Part of a small language model's weights: width 512, 901M tokens.
MLP neurons of a small language model. Each row is named by its layer, matrix (down: output weights) and neuron, and shows model dimensions 0-127. Each number is 128 + 24 x the weight over its row's rms, rounded and kept within 0 to 255.
A block is one neuron, or neurons of one layer that tend to fire together. After each block is what it responds to, as a language model described it from the Wikipedia text at the highest values.

L8.down124 [163 130 129 110 127 147 136  95 120 134 152 153 112 127 141 122 137 137 114 160 137 144 138 143 146  91 196 115  70  91 111 140 130 140 121 134 146 112 116 135 111 134 130 129 123 144 112 129 105  77 133 175  94 138 174 161 121 160 169 118 153  99  85 151 154 138 108 167  53 137  81 153 115 163 125 105 135 138 139 144  89  86 115 144 124  82 180 117 152 125  89 144 134  50 140 135  84 155 141  86 174 120 126 142 115 112 136 127 141 140 125 104  92 151 136 148  95 109 140 160 123 100 118 140 138 164 128 118]
L8.down198 [133 103 120 147  97  99 169 117 198 129  85 157 115 165 113 127 131 136 118 103 107 159 134 103 145  93 159 158 126 146 130 145  83  94 137 128 168 119  91 108 117  94  99 124 120 171  89 127 130 112 141 133 139 124 131 126 125  85 179 132 102 103 154 131 152 164 114 112 124 135 119 114 140  92 118 122 135 127 120 139 167 158 116 109 111 108 132 110 122 175 101 150 135 127 152 130 141 131 170 132 120 161 104 171 140 111 123 161  95 149 168 159 189 140 149 165 108 135 104 114  99 122 136 153 147 131 151 156]
L8.down328 [122 165  99 100 101 174 160 125 105 126 143 141 104 116 164  83 118 140 151 112 119  89 135 145 123 126 121 140 160 127 174 131  94 123 160 120 110 125 106 174 166  91 118 139 122 135 160 104 120 124 137 134  65  97 133  86 109 159 133 127 107 137 111 166 126 130 112 149 113 144 102  85 134 150  70  79 123 146 121 139 165 139 143 124 197 182  77 113 105 139 138 134 127 150 134  98 117 134 137 146 141  92 129 144 177 121 141 146 149 111 116 109  95  94 160 114 129 149 136 148 138 126 110 160 133 138 113 167]
L8.down502 [146 156 134 118 150 162 212 171 120 146 109  96 133 115 128 161 126 184 158 112 116  97 136 118  89 130 114 103 142  98 106 115 128 118 108 166 110 115 126  96 155 154  82 123 155 123 145  99 123 126 142 114  91 159 112 112 124  97 130 148  92 119 122 146 119  88 129 159 138 160 127 130 134 131 163  80 103 152 144 131 147 115 126 130 155 161 166 139 129 141 155 135 120 161 102 152 135 149 125 119 106 208  98 146  98 143 151 162 108 115 113 111 129 101 104 152 110 176 169 126  73 149 133 105 125 113 163 128]
L8.down1045 [150 144 101  99 172 179 154  95 152 193 123 133 103 101 136 114 146 132 110 103 111 102 117 130 120 171 129 110 117 101 135 138 156 104 141 145 142 129 128  98 164  80 143  94 100 149 111 119 102 164 134 114 120  99 124 108 141 149 118 104 105 152 157 130  85  97 104  91 106 141 137 113 145 118 124 121 121 111 105 143 128 125 136 145 135 147  93 113 145 134 142 142 130 160 116 120 126 152 137 172 125 157 123 160 106 108 195 135 147 103  98 116 182  89 120 122 128 126 126 123 129 107 143 131 120 116  94 110]
L8.down1074 [ 99  84 111  99 125 123 144 107 148  96 163 137 155 116 118 147 138 167 122 103 100 107 115 158 101 101 175 119 130 133  94 151 118 112 134 106 118 108 183 141 121 137  94 114  89 114  82 135 138 174 119 116 152 133 126 140 141 121 168  89 142 112 130 134 118 127  96 105 142 106 110 134 125 122 115 130 166  96 116 134 122 124  94 138 111 137 119 159 137 105 127 143 122  79 137 109 142 165 154 149 128 142 133  81 109 114 111 141 129 126 122 125 160 141 113 119 114 113 138  87 138 118 119 132 124 136 145 118]
L8.down1316 [158 137 118  87 120 134 127 122 123 147 111 109 126 147 139 147 104 138 157 116 142 115 151 147 171 109  87 107 129 115 146 124 114 152 154 147 110 116 155 137 104 128 147 132 131 143 101 163 125 118 120 118 152 129 157  99 125 127 125 152 165 148 164 185 140 130 127 117 125 154 113 123 104 106 112  94 111 146 143 146 133 131 144 156 118 147 129 120  93 126  79 127 104 133 147 108 108 152 107 107 131 135 127 155 130 125 117 149 150 100  92 161 150 168 142 140 125 142 118 151 176 136 150 139 160 133 154 117]
L8.down1629 [169 156 139 175 151 156 178 187 118 102 111  91 139 132 132 150 108 122  97 164 135 144 159 142 113 132 113 119 119  99 100 118 138 143 152 136 120 123 116  80 146 144 125 120 139 143 139 153 134 107 125  94 102 111 141 150 117 144 164 125 112 119 164 165 113  69 100 125  66 147 116 159 155 131 116 131 165 151 130 118 117 133 140 155 139 122  67 133 143 130 168 118  95 105 114 124 133 158 170 123 125 101 156 110 143 148 148 114 136 107 138 128 162 135 127 114  82 155 128  97 109 128 143 149  91 138 139 149]
Opening quote marks (and similar openers like ', $, hyphen) that begin a quoted name, title or phrase, e.g. known as "Chaka", performed "State of Love….

L4.down892 [123 144 120 136 140 155 131  56  95 152 127 182 112 131 158  93 137  98  99 118  86 100 111 120 109 127 142 115 148 180 146  99 105 155 106 131 157 126 111 146 103 112 112 126 154 122 172  89 100 133 124 118 143 119 120 150 144 140 110 129 117 103 119 155 147 111 130 157 126 157 108 157 134 118 121 133 112 155 131 138 146 160 129 140 109 123 137 112 131  92 130 107  91 157 113 133  94  88 101 145 101 119 108  97 119 143 100 152 137 100 106 129  90 149 100 168 108 160 116 121  97 143 155 148 120 128  78 153]
First token of a surname right after a given name or initial, in lists, tables, credits, e.g. Michael Brunner, Eddie Greene, Linda Hunt.

L5.down149 [150  97 123 112 134 143 100 113  99 102 115 122 143 123 122 129 158 154 158 148 122 144 118  88 134 129 101  91 150 165 127 137 120 113 124 121 127 157  97 171 123 162 160 139 118  89 180 149 116 119 115 126 100  88 154 149  82 121 120  97  98 156 126 138 132 113 132  85 119 147 147  99 124 142 121 119 102 149 105 168 144  98 136 155 122 171 125 170 123 114 117 128 105 106 104 161 121  71 132 133 102 148 167 138 164 195 142 146 102 142 136 152 140 105 137 115 113 120 170  85 148  76 140 130 136 141 135 137]
L5.down578 [118  97 120 139 132 152 152 122  99 126 149 125  90 150 112 187 126 141 103 154 113 138 165 131 147  96 117  73 118  97 139 137 132 169 141 164 107 113 122 118 129 132 148 193 150 103 135 129 124 140 109  86 159 150 152 119 158 147 132 180 114  78 129 149 147 129 111 134  78 117  83 112 120 114 120 111  83 115 129 114 117  91 147  84 146 166 125 150 103 165 141 134 163 135 139 160  64 115 126 131 128 125 121  81 121 144 151 126 146 117 113 131 119 102 143 107 104 124  95 128  81 120 109 133  66 158 139 144]
L5.down1128 [117 144 111 113 133  86 126 147 139 151 111 133 117 122 121 157 100 134 156  96 117  95 121 164 123 165 146 155 121 104 131 115 151 126 114 112  98  84  96 109 102 144 136 143 115 173 110 124 148 133 130 117 142  88  98 129  47 129  93 154 115 100 154 158 140 118 152  95 145 139 122 173 106 164 139 157 104 146 105 111 117 118 100 144 140 121  86 116 156 113 112 113  98 101  81 159 140 153 130 142 133 144 163 127 118  98 173 138 134 126 110 164 105 101 150 159 172 118 100 164  97 159 111 135 170 146 119 160]
L5.down1320 [184 145  88 120 121  77 146 161 167 112 148 166 133 164 104 127 115 124 151 113 160 120  88 125 151 128 103 134 107 121 166 121 131 155  99 153 172 151 118 132 135 107 141 124 199 172 159 122  79 111 149 168 175 130 106 105 160 131 164 110 100 146 161 147 147 156 108 146 123 108 133 126 141  90 128  94 123 144 121 123 154  85 122 100 119 137 116  89  97  82 159 140 127 127 129 110 140  95 112 132 103 105 190 151  96  83  72 147  90 151 172 151 140 169 118 147  91 142 130 121 159 134 123 146 106  71 117  94]
L5.down1477 [134 156 114 104 115 123 143 119 140 124 128 174 116  87 127 155  95  93  93 131 137  92 156 127 115 136 152 119 128 129 139 145 101 105 127 110 138 186 131 136 210 130 116 137 114 113  76 112 118 154 170 101  98 107 109 126 125 145 167 126 102 124 144 137  90 134  68 111 133 155 170 120 137 146 135 134 133  96 118 123 138 147  93 141 130 136  75 118 127 184 120  83 135 128 134 160 115  84  94 157 162 151 130 102 174 158 125 140 125 115 146 153 109  96 106 154 145 150 125 107 139 147  76 120 119 138 132 136]
L5.down1789 [121 142  96 128 110 114 153 124 160 162  91 143 136 132 121 130 116 119 120 154 123 102  94 137 112 135 112 151 127 124 158 131 127 139 137 123 113 124 123 139 135  80 126 117 180 118 143 104 122 126 132 110 131  88 117 127 141 149 106 125 142  95 176  75 150 166 140 122 183 150 159 150 170 140 135 134 111 179 191 156 125 124 108 102 108 123 144 102 148 164 135 137 155  92 125 126 129  74  84 169 104  90  85 105 129 155 102  94 154 114  86 118 135 122 157 142 164 129 125 125 111 156 152 107 134 135 103 132]
L5.down1846 [185 118 102 137  67  94 134 126  99  86 132 129 125 143 122 110 153 119 119  97  81 127 101 162 157  98 124 105 142  92 137 112 107 121 153 134 119 132 143  97 128 116 157 122 112 115 119 130 128  92 167 130  95 153 120 117 126 152 135 115 132 103 145 132 123 156 114 129 119 160 169 126 125 114 143 136 129 110 130 104 165 138 107 106 139 187 156  96 133 125  97 155 146 138 133 158 142 153 111 177 133 124  82 128 127 175 154 129 145 166 148 101 127 144 125 122 111 157 123 126 134 163 164 142 114  95 127 136]
L5.down1939 [102 103 126  91 154 133  98 148 117 103 138 158 129 158 121 132 126  89 187  83 130 107 140 123 156 138 120 112 119  97  73 151 119 154 106 144 156 170 147 153 112 132 154 124 179 112 104 135 154 148  80 119 116 141 142 108 139 156 114 164 156  76 138 190 131 125 110  89 156 110 148 131 120 113 100 169 115 104 127 164 139 138 114 106 139 126 118 114 169 118 128 124 115 144 112 145 141 158 120 144 130 161 167 117 152 110 102 131 135 151 117 156 155 146 121 132 128 155 133 122 125 106 162  91 150 114 117 120]
Opening quotation marks right before a quoted name, term or phrase, after "known as", "referred to as", "the term", "under the name"; weaker on opening parentheses, "per", word-start pieces like rel-, pre-.

L5.down875 [138 136 118 158 146  99 130 117 187  95 133 120 150 178 120 135 166 118  83 144 120 139 129  83 143 120 125 107 116  90 141 144 123  95 159 125 106 157 121 141 116 169 100 128 161 181 118 114 144 102 159 147 137 151 116 136 140 119 100 139 138 114 124 176 109 120 126  90 125 101 100 146 108 152 143 146  98 136 132 160 173 145 141  93 107 132  99 141 161 108 125 112 158 115  87 133 104 114 101  86  94  69 106 112 118 143 132 142  75 110 105 114 125 136 142  95 121 162 156  84 118  68 131 128 138 143  91 109]
L5.down894 [187 165 138 129 147 124 135 105 141 106 140 162 131 113 139 107 148 118 105 115 162 147 113 141 130 150 139 167 101  98 155 147 118  92 168 110 162 129 160 156  85 116 118 127 108 171 151 142 122 116 154 133 153 178 103 160 136  70 136 116 129 121 140 166 124 149 130 125 159 137 126 121 111 119 111 127 159  95 131 146 118  98 120  92 107 143 132 114 104  96 153  89 164 120 172  96 107 121 115  86 152 116 124 111 103 121 116 144 114 127 136 130  92 163 151 121  95 111 109 191 125  82 128 161 118 133 114 129]
L5.down1542 [143  89 121 117 168  87 159 150 147 163 115 167 178 144 124 140 158 101  92 153  84 126 102 151 127 159  99 115 131 100  88 138 161 148 146 123 165 101 107 144 155 135  84 120 113  78 119 128  95 108  81 110 155 138 147 124 117 129 139 104 139 128 134 139 109 132 149 150 112 155 105 123 188 140  98 134  96 113 136 169 149 137 137 114 131 150 115 176 144 119 117  91 134 140 147 108  87 160 148 105 159 144 153  81 123 158 154 100 180 132 140 113  92 142 122 127 138  90  74 126 121 132 118 127 114 152 143 128]
L5.down1659 [103 119 151 128 122 135 121 143  99 161  89  98  95 117  96 174 150 148 124 125 117 138 112 122  92 109 117 110  78 130 121  99 110 128 115 146 108  85 123 116 129 127 148 142 112  93 122 116 135 123 124  98 116 141 129 165  96 158 127  87 128 132  95 135 107 142 133 104 136 101 123 146 126 151 108 108 107 163  90 144 137  81 133 109 137 127 128 177 152 118 109 164 131 154 132 146  95 130 129 153 111 125 108 154 135 117 109 113 125 127 157 131  92 144 137 122 133 129 124 137 117 111 143 122 101 113  96 148]
L5.down1704 [130 133  97 113 136 123 155 101 125 124 152 125 143 150 137 120 135 114 131  93 127  82 140 152 119 103 145 115 142 106 182 186 145 131 128  80 127  98  85 155 124 111 129 141 106  72 143 106 205 135 168 175 126 117 121  98 162 116 123 144 125 145 122 133 118 150 148 114 117  91 109  98 131 129 137 118 137  98 120 113 132  98  86 168 117 111 152  87 159 130 104  76 126 129 114 134 117 138 114 111 148 151 139 147 165 151 123 137 130 103 166 132 169 133 132 100 126 156  90  91 135 112 144 104 121  61 169 132]
L5.down1783 [150 117 141 146 132 133 146 140 136 138 123 126 143 123 164 126 116 138 113 115 107  76 118 140 141 104 105 112 158 134  99 120 105 130 157 136 127 143 118 118 127 118 166 148 113  83 138 123 162 150 113 106 164 113 159 136 151 136  83 119  96 107 146 125 146  93 128 156 124 126 116 134 117 131 121 117 144 138 121 153 161 129 116 148 116 162 117 104  99 142  88 142 115 148 139 129 103 121 158 143 130 103  88 148 132 118  89  90 128 129 144 129 105 128  99 115 172 113 152 108  96 141 119 118 123 108 146 118]
L5.down1938 [140 125 124 133 159 138 156 121  98 149  75 190 144  77 160 158 168 106 133 108  97 100 138 192 112 161  82 102 117  97 118 113  98 133 138 144 157  94 105 106 126 162 154 124 144 107 131 178  97 141 102 100 141 126 102 106  79 151 105 131 145 117 131  77 105 132 101 138 184 105 107  95 133 118 114 140 123  86 111 143 153 201 115 167 127 132 139 103  99  84  81 106 123 131 155  92 108 131  82 128 129 146 154 154 113  86 113 119 153 135 113 139 129 105 152 115 150  97 116 116 150 118 112  88 116 167 116 136]
L5.down1986 [157 132 166 121 161 117 171 149 128 150 131 156 152 149 155 141 150 134 118 157 155 122 149 136 130 115 102 128 110 144 168 148 203  74 123 129 137 136 111 130  98 135 151  88 165 114 142 116 156 126 123 145 135 154 156  94 140 103  79 104 166 113 121 131 147 139 145 103 126 113 113 116  68 146 105  94 185  96 134 106 144 138  95 148 129  99  98 164 103 131 114 112 134 155 123 111 168 151  89 112 145 100 121 112 118 110 137 123 139 137 160 103 152 108 142 133 107 179 156 146 127 113 147 139 145 100 108 136]
The first = of the closing equals-sign run after a wiki-style heading title, as in "==History=", "= Miss Universe 1976 =", "===Club=".

L8.down558 [167  83 112 148  80 109 125 178 126 141 119 130 118 168 120 104 120 143 173 160 141  92 155 111 110 137 147 174 105 120  97 110 159 131 101 157 157 147 122 104 112 139 153 118 123  89 160 121 126 132 129 125 132 100 145 133 175 118  94 138 135 114 102 123 157 153 134 106 144 153 103 152 111 125 121 114 129 129 114 106 120 154  99 197 131 125 101 118 119 137 184 123  67 142 143 123 151 170 149 133 125 128 126 139 112 121 143 114 131 131 152 156 131 120 141 118 166 158  73 152 106 123 117 157  99  88 125 109]
L8.down827 [113 121 136 119 167  64 132 162 138  94 106 156 131 111 146 162  83 123 147 125 133 115 147 146 155 154 116 157 165  95 162 137 108 146 122 134 116 118 139  98 111  89 163  88 120 103 141 139 120 136 139 102 159 116 165 160 139 106 150 126 148 174 132 137 117 155 131 147 155 133 137 112 126 103 135 134 130 129 119 153 100  88 142  90  99 100 138 122 146 158 120 127 148 129 147  94  81 139 125 138 166 125 124  99 104 135 168 166 128 162 124 139 173 155 125 144 152 116 110 145 142  90 144 131 127 142 108  88]
L8.down925 [164 148 102  97 130 126 125 123 145 142 115 108 143 131 138 139 129 112  89 155 161 147 142 102 133 132  73 138 130 101 120 132 132 135 154 149 169 116 143 131 154 128 125  83 133 150 163 153 104 110 130  84 139 105 121 114 124 155 116 154 135 153 106 129 110 135 112 118 145 148 102 146 135 132 151 114 108 143 123 158 150 165 144 136 146  62 126 112 122 158  95 166 108 182 135 113  89 172 122 112  77 145 171 116 139 120  86 122 114 118 135 163  88 103 125 131 146 140  75 175 117 105  95 122 138 173 176 134]
L8.down981 [143 116 109 131 120 126 140 140 113 149 153 136 164 140 127  92 197 131 111  82 159 134  85 150 133 126  76 119 130 147  92 168 142 141  58 179 141 129  74  95 124 101 123 121 110 146 138 116 115 100 121 165  96 105 102 100 125 128 111 105 114 130 142  88 119 133 120 118 125 127  86 129  93  75 147 163 118 122 110 146 130 142 104 130 126 114 134  79 179 130  94 144 181 141 152 142 127 140 143 135 137 105 106 140 124 138  92 124  93 135 139 130 121 111 129  90 101 112 121 157 155 110 153 142 115 146  82 102]
L8.down1281 [155 133 109 153 107  88 135 117 168  96 118 116 112 126  98 102 141 112  97 133 130 171 132 150  95 149 177 152 114 128 132 149 156 129 132 148 134 107 120 154 108  78 155 123  80 120  98 143  99 118 125 117 130 114 156 135 113 147 166 160 149 126 157  89 144 151 155 115 104 156 102 121 155 148 120  87 144 113 127 129 148 144 142 126  84 115 177 123 134 151 165 101  93 128 148 105 143 147 115 105 104 141 149 117 185  93 138 122 113 136 137 103 135  87  96 135 133 155 180 120 131 150  86 132 141 162 124 115]
L8.down1475 [158 128 153 136 132 140 121  80 147 123  94 134 143 137 135 108  98 105 134 125 119 147 119 148 116 148 125 116 124 128 142 147 125 143 153 154  86 121 108 124 134 138 157 170 140 179  99 143 149 128 172  87 150 109 129 163 107 113  93 152 124 106 136 117 125 142 118 155 123 139  86 159 146 113 123 120  93 138 125 147 140 171 169 111 109  66 101  98 101 130 144 202 120 143  94 147 116 157 101 110  89 160 198 119 118 113 110 159 134 124 153 132 142 118 118 136 107 147 155 124 115 147 193 133  95 134 134 114]
L8.down1572 [111 180 132 135 124 100 154 121  97 144 108 129 115 154 204 128 133 115 108 110 165 134 161 111 148 112 123 122 103 169 129 136 114 169 145 168 131 147 151 113 121 109  99 154  88 147 109 151 133 116 138 135 130 121 147 128 105 136 152 139 181 105 113 110  88 115 157 148  87  93 130 130 113 134 137 109 105 156 144 164 115 145 153 102 133  99 135 201 125 134 121 117 111 107 169 169 111 144 198 124 123 102 117  95  81 116 127 160 151 105 141 146 136 125 139 167 153 112 126 121 115 142 117 132 138 121 115  94]
L8.down1909 [158 147 118 123 117 115  81 137 145 115 154 149 108 135 145 107  92 172 163 128 173 153 102 105 114 146 159  98 132 185 118 130 131 123 121 115  88 148  93 138 134  59 122  99 138 112 141 151 119 105 130 142 132 103  94 165 102 139 120 111 106 141 100 141 122 105  86 123 138 119 133 128 112 124 144 131 180 144 129 100 165 142  95 155 114 134 129 155 126 165 132 145 164 154 109 132 152 149  86 125 129 109 125 160 101 177 152  94 153 114 123  76 132 175 125 123 124 136 132 108 152 107 105 140 164  90 121 106]
The token right after a person's first name, usually a middle initial or surname start, e.g. Thomas A., Mary J., Michael Fishman.

L8.down205 [124 138 110 142 136 168 115 160 113 134 114 125 132 120  88 133 115 140 111 171 172 136 126 129 102 107 102 124 107  61 118 159 140 145 162 176 155 137 127 103 136 152 176 118 143 148 125  98 155  76 117 125 148  89 115 116 146 173 130 141 137 134 116 117 143 115 152 105  86 112 109 139 139  88 111 191 140 166 118 116  66 147 164 124 119  90 112 131 126 108  93 131 101  93 117 194  96 121 126 163 120 133 132 146 111 151 152 132 113 173 143 116 107 150 108 134 152 139 157 121  99 155 100 157 100 163 114  90]
L8.down359 [105 116 122 112 128 160 102 136 129 121 135 118 113 132 136 125 143  70 145 128 140 102 107 128 118 151 148 151 135 113 121 118 127 113 142 126  66 140 120 127  98 143 155 136 163 106 127 120 145 132 141 175 104 137 132 166 124 135 112 154 101  66 156 137  82 111 139 167 137 163 139 129 170 137 104 128 135 101 131 101 110 114 132 147 124 147 105 117 121 145 130 179 168 141 149 119  93 107 129 140 147 128 117  97 117 121 142  40 125 158 129 134  74 150 125 142 107 116 136 118 121 159 138  98 143 169 129 129]
L8.down511 [138 118 172 176 116 124  80 113  97 100  84 125 116 120 138 108 100 156  75 122 109 129 153  91 106 103 133  78 142 133 146 139 169  88 155 128 113 169 126 119 104 118 126 127 128 105 142 135 117 148 134 117 151 143 136 142 104 131 132  90 130 128 122 133 138 124 123 161 153 140 139 104 123 104 148 130 143 110 146 161 160 111 109 124 113 139 140 135  81 122 147 132 116  94 107 131 144  98 115 124 143 109  88 131 170 156 128 126 155  77 162 136 155 157 154 164 112 131 141 156 136 103 133 147  91 129 156 168]
L8.down806 [155 146 110 130 159 119 188  96 142 107 152 151 147 117 109 112 132 113 140 133 173 119 184 107 107 173  87 121 159 163 143 145 131 129 141 159 126 134 134 146  83 115 155 155 116 137 167 168 141 145 103 132 187 127 137 134 123 151 117 131 169  97 108 102 136 124 140 123 128 110  96 130 135 152 148 127 149  85 116  87 115 127 152  89 142 126 147 123 118 134 158 105 103 165 131 143 135 129 123 101 145 155  97  98 123 108 116 135 129 147 143 136 118  64  93 162 141 106  71 134 142  76 131 123 124 102  75  86]
L8.down1065 [167 118  83 105 129 124  94 127 115 128 179 139  83 154 169 114 135 101  57 116 115 121 113  79 158  95 144 158 165 110 137  93  66 149 127 110 121 161 112 124  82 162 130 128 140 127 164 160 111 136 119 140 142 101  93 138 127 110 134 115 123 100 140 195 129 126 135 118 127  96 128 149 134 130 189 137 142 127 150 125 117 127 140 156 110  91 115 141 106 106 109 118 132 114 109 110 109 181 162 148 107 144 120 137 152 135 103 145 134 162 138 123 156 155 116 141 103 144 189 108 118 118 141 128 137 124 180 147]
L8.down1255 [118 119 106 172 117 144 108 123 146 147 116 125 148 155 125 200 164 111 162  95 142 135 107 140 127 121 160 158  59 173 109 121  97 145 132 137 153 166 137 138 122 102 118 116 138 121 113 133 119 164 101 158 157 137 108 139 156 114 121 140 153 152 150 118 144 106 120 103 156 136 105  99 134  70 132 154 132  88 131 123 129 154 128 137 110 112 124  85 119 107 131 160 160 140 138 123 159 143  88 121 128  97  75 129 162 122 118 173 148 109 127 121  95 124 152 185 101  99  70 147 162  92 142 109 130 147 144 123]
L8.down1291 [ 93 102 119 132  96 145 159 134 141 118 128 124 123  90 156 103 154 111  81 126 111  88 125 142 155 103 155 118 164  79 116 117 126 111 126 106 128 108 124 143 160 164 165 138 103 112 143 131 160 102 138 121 108 128  80 195 127  87 111 129 155 159 124 162 162 100 163 144 103 106 111 112 144 175 133 116 108  95 150 141 121 129 128 144 137 155 113 117 154 138 125 133  99 122  93 133 134 146 151 131 146 122 122 139 142 152 107 122 126 136  97 111  97 127 133 123  98 172 155  80 109 129 146 130 128 148 156 143]
L8.down2005 [135 147 145 140 118 153 116 128 134 147 117 141 122 122 140 126 131 106 107 151 155 139 125 116 139 126 128 127 136 145 156 143 128 130 126  97 109 104 129 136 136 157 135 130 130  98 124 137 145 105 166 132 124 161 125 143 137 123 105 121 143 137 110 144 109  70 129 132 116  80  51 139 152 107 125 108 184 127 116 137 169 146 134 117 110 109 138 134 133 135 126 142 120 134 126 141  89 125 124 129 123 138 164 123 120 125  98 128 120 143 120  99 111 134 123 111  92 125 148 113 147 117 122 143 133 146 138  89]
The first equals sign closing a Wikipedia section heading, right after the title text, as in ==History==, ===Studio albums===, ===2010s===.

L5.down53 [105  98 126 149 125 161 102 124 136 100 126  82 155 104 130 106 123 107 117 168 127 109 147 118 122 105 123 118 108 171 109 116 149 126 162 146 101 133 112  48 144  86 134 169 132 121 153 137 125 130 122 132 148 118 135 154 142 109 152 121 152 165 121 132 117 127 127  82 124 131 155 144 107 100 129  84 119 125 169 147 131  87 123 168 109 144 123 126 132 119 138  82 160 128 145 123 134 114  95 124 119  71  78 125 107 145 130 144  99 129 166 139 139  85 119 108 157 116 155 106 171 115 129 114 151 122  85 125]
L5.down387 [147 140 144 141 109 129 102 125  97  69 172 137 114 154 128 121 142 179 122 141 159 123  98 144 133 116 137 102 148 110  81 171 125 127 133 121 152 103 132 136 100  70 116 144 109 130 150 129 140 152 109 149 129 140 126 125 138 159 134 123 154 131 100  76 185 146 106 129 118  88 139 104 158  94 110 136 138  89 129  95 149  88  99 108 153 121  93 136 139 162 134 167 123 120 149 150 117 108 116 125  74 149 129 143 114 135 117 121 117 131 151 123 134 117 124 145  89 156  94  83  99 154 121  98 114 132 119 164]
L5.down412 [206  91 133 109 121 163  81 137 144 165 129  86 128 132 137 137 110 125 109 155  87 122 149  74  99 182 136 107 122  77 147 168 135 126 109 129 199 162 132 144 145 163 106 110 150 167 173 118 123 128 102 113 155 130  92 112 108 131 132 168  95 142 140 118 129 121 143 137 169 127  85  94 125  80 165 118 153 116 137 160 117 138 128 155 159 118 168 176 169 150 141 158 119 116 109 144 101 116 137 133 117 139 146  82 129 165 129 140 126 137 145 158 161 120 147 127  96 121 131  99 117 143 125 161 160  89 112  99]
L5.down429 [131 102 159 136 153 128 153 107 131 156 138 150 127 118 114 110 107  94  88 142 103  72 114 145 135 175 151  80 157 164 151 158 113 153 166 108 161 145 105 116 134 139 107 182 104 112 161 127 134 118 149 142 166 153 100 111  94 160 101 120 118 126 150 136 114 118 162 123 158 127 124 137 125 134  84 108 160 110 128 109 186  93 161 120  78 166 100 114 104 108 119  68 126 140 142 132 100 128 121 136 116 166 112 127 155 143 152 126 121 127 153 133 116 128  87 120 128 180 143 102 146 117 132 118 132 107 101 123]
L5.down501 [128 139 109 132 171 122 126 152 123 173 134 149 116 116 183 137 106 145  75 132 131  89 121 136 123 148 164 136 162 160 112 113  82 166 137 111 134 106  91 123 143 121  98 111  68 146 135 120 122 138 176  86 123 140 119 160 100 141  98 146 120 136  99 159 138 158 145 102 141 142 167 142 148 150 112 118 112 167 130 141 169 115 173 121 127 160 105 139 125 127 131 128 123 153 135 147 116 117 136 154  93 102  78 117 136 145 109 111 101 139 123 133 140 103  85 165 101 144 163 103 105 153 143 115 115 121  92 142]
L5.down963 [123  95 122 103 113 145 157 122 123 148 118 107 113 105  91 115 145 113 133  97  90 103 134 144  92 185 105 145 152 115 132 138 139 136 110 145 111 151 112 133 129  98 133 155  86 135 161 126 121 144 146 134 157 158  72 128 118 160  99 144 109  67 110 184 172 122  86 110 157  95 131 118 120 124 138 137 151 122 111 132 144 114 142 120 116 157  87 127  96  99 109  99 166 145  71 132 114 112 117 127 132 164 155 135 115 129 108 141 149 132 145 133 127 139  87 150  80 172 113 100 129 146 110  86 144 135 125 188]
L5.down1027 [140 184 137 114 135 156  93  95 144 142 145  98 128  89 118 118 101 123 131 122  84  90 132 124  97 128 135 111 147 156  79 127 106 127 112 115 129 108 107  99 134  90 143  98 102  80 128 153 130 124 132 124 139 121 103  95 109 142 132 142 108 137 132 168 128 120 128 120 154 114 128 188 119 144 164 116 140 138 106 118 137 135 125  94 149 139 122 125 159 134 140 154 161 120 102 152 140 129 117 141 157 177 138 144  98 130 112 119 146  98  72 162  99 111 112  95 145  95 165 128 130 132 130 142 126 156 131 135]
L5.down1572 [144 161 126 125 137 129  97 180 117 103 105 116 159 124 130 119 155 131 124 131 146 134 124 153  86 146 119 100 172 104 174 139 148 165 123 162 118 111 113  93 129 103 185 115 136 142 136 115 159 164 152 101 144 123  91 151 148 162  70 142 123 171  93 164 126 120 128 116 149 149 145 123  92  92  99 139 165 100 150 175 101 115 166 124 112 154 141 110 151 160 147 131 153 107 135 146 160  98  75 134 125 118 118 129 119 131 155 120 150 132 142 128 117 136 112  94 102 121 154 149 144 100 128 135 114 127 129 103]
The first piece of a surname right after a given name in lists, tables and credits, such as Tyler An(krum), Phil Co(te), Tony Mar(low).

L4.down1548 [150 130 109 160  97  91 131 104 159 112 101 128 174 159 111 104 132 144 112 127 113 109 128 115 124  99 147 111  59 116 125 154 123 187 114 165 107  93 128 161 137 143 127  97 119 142 145 129  94 113 128 137 111 166 126  95 108 123 141 122 137  96 114 126 100 115 134 143  78 108  96 133 121 141 113 131 101 111  96 159 133 139  69 122 147 144 140 169 161 121 154 145 126  76 156 150 173 117 138 119 107  63 125 125 137 114 108 134  69 113 118 133 163 162 102 121 110 107 141  76 117 131 146 132 143 129 106 135]
The closing equals signs right after a wiki section title, as in ==Qualification==, ===Recurring===, ==Career==, plus occasional final word pieces of heading-like lines.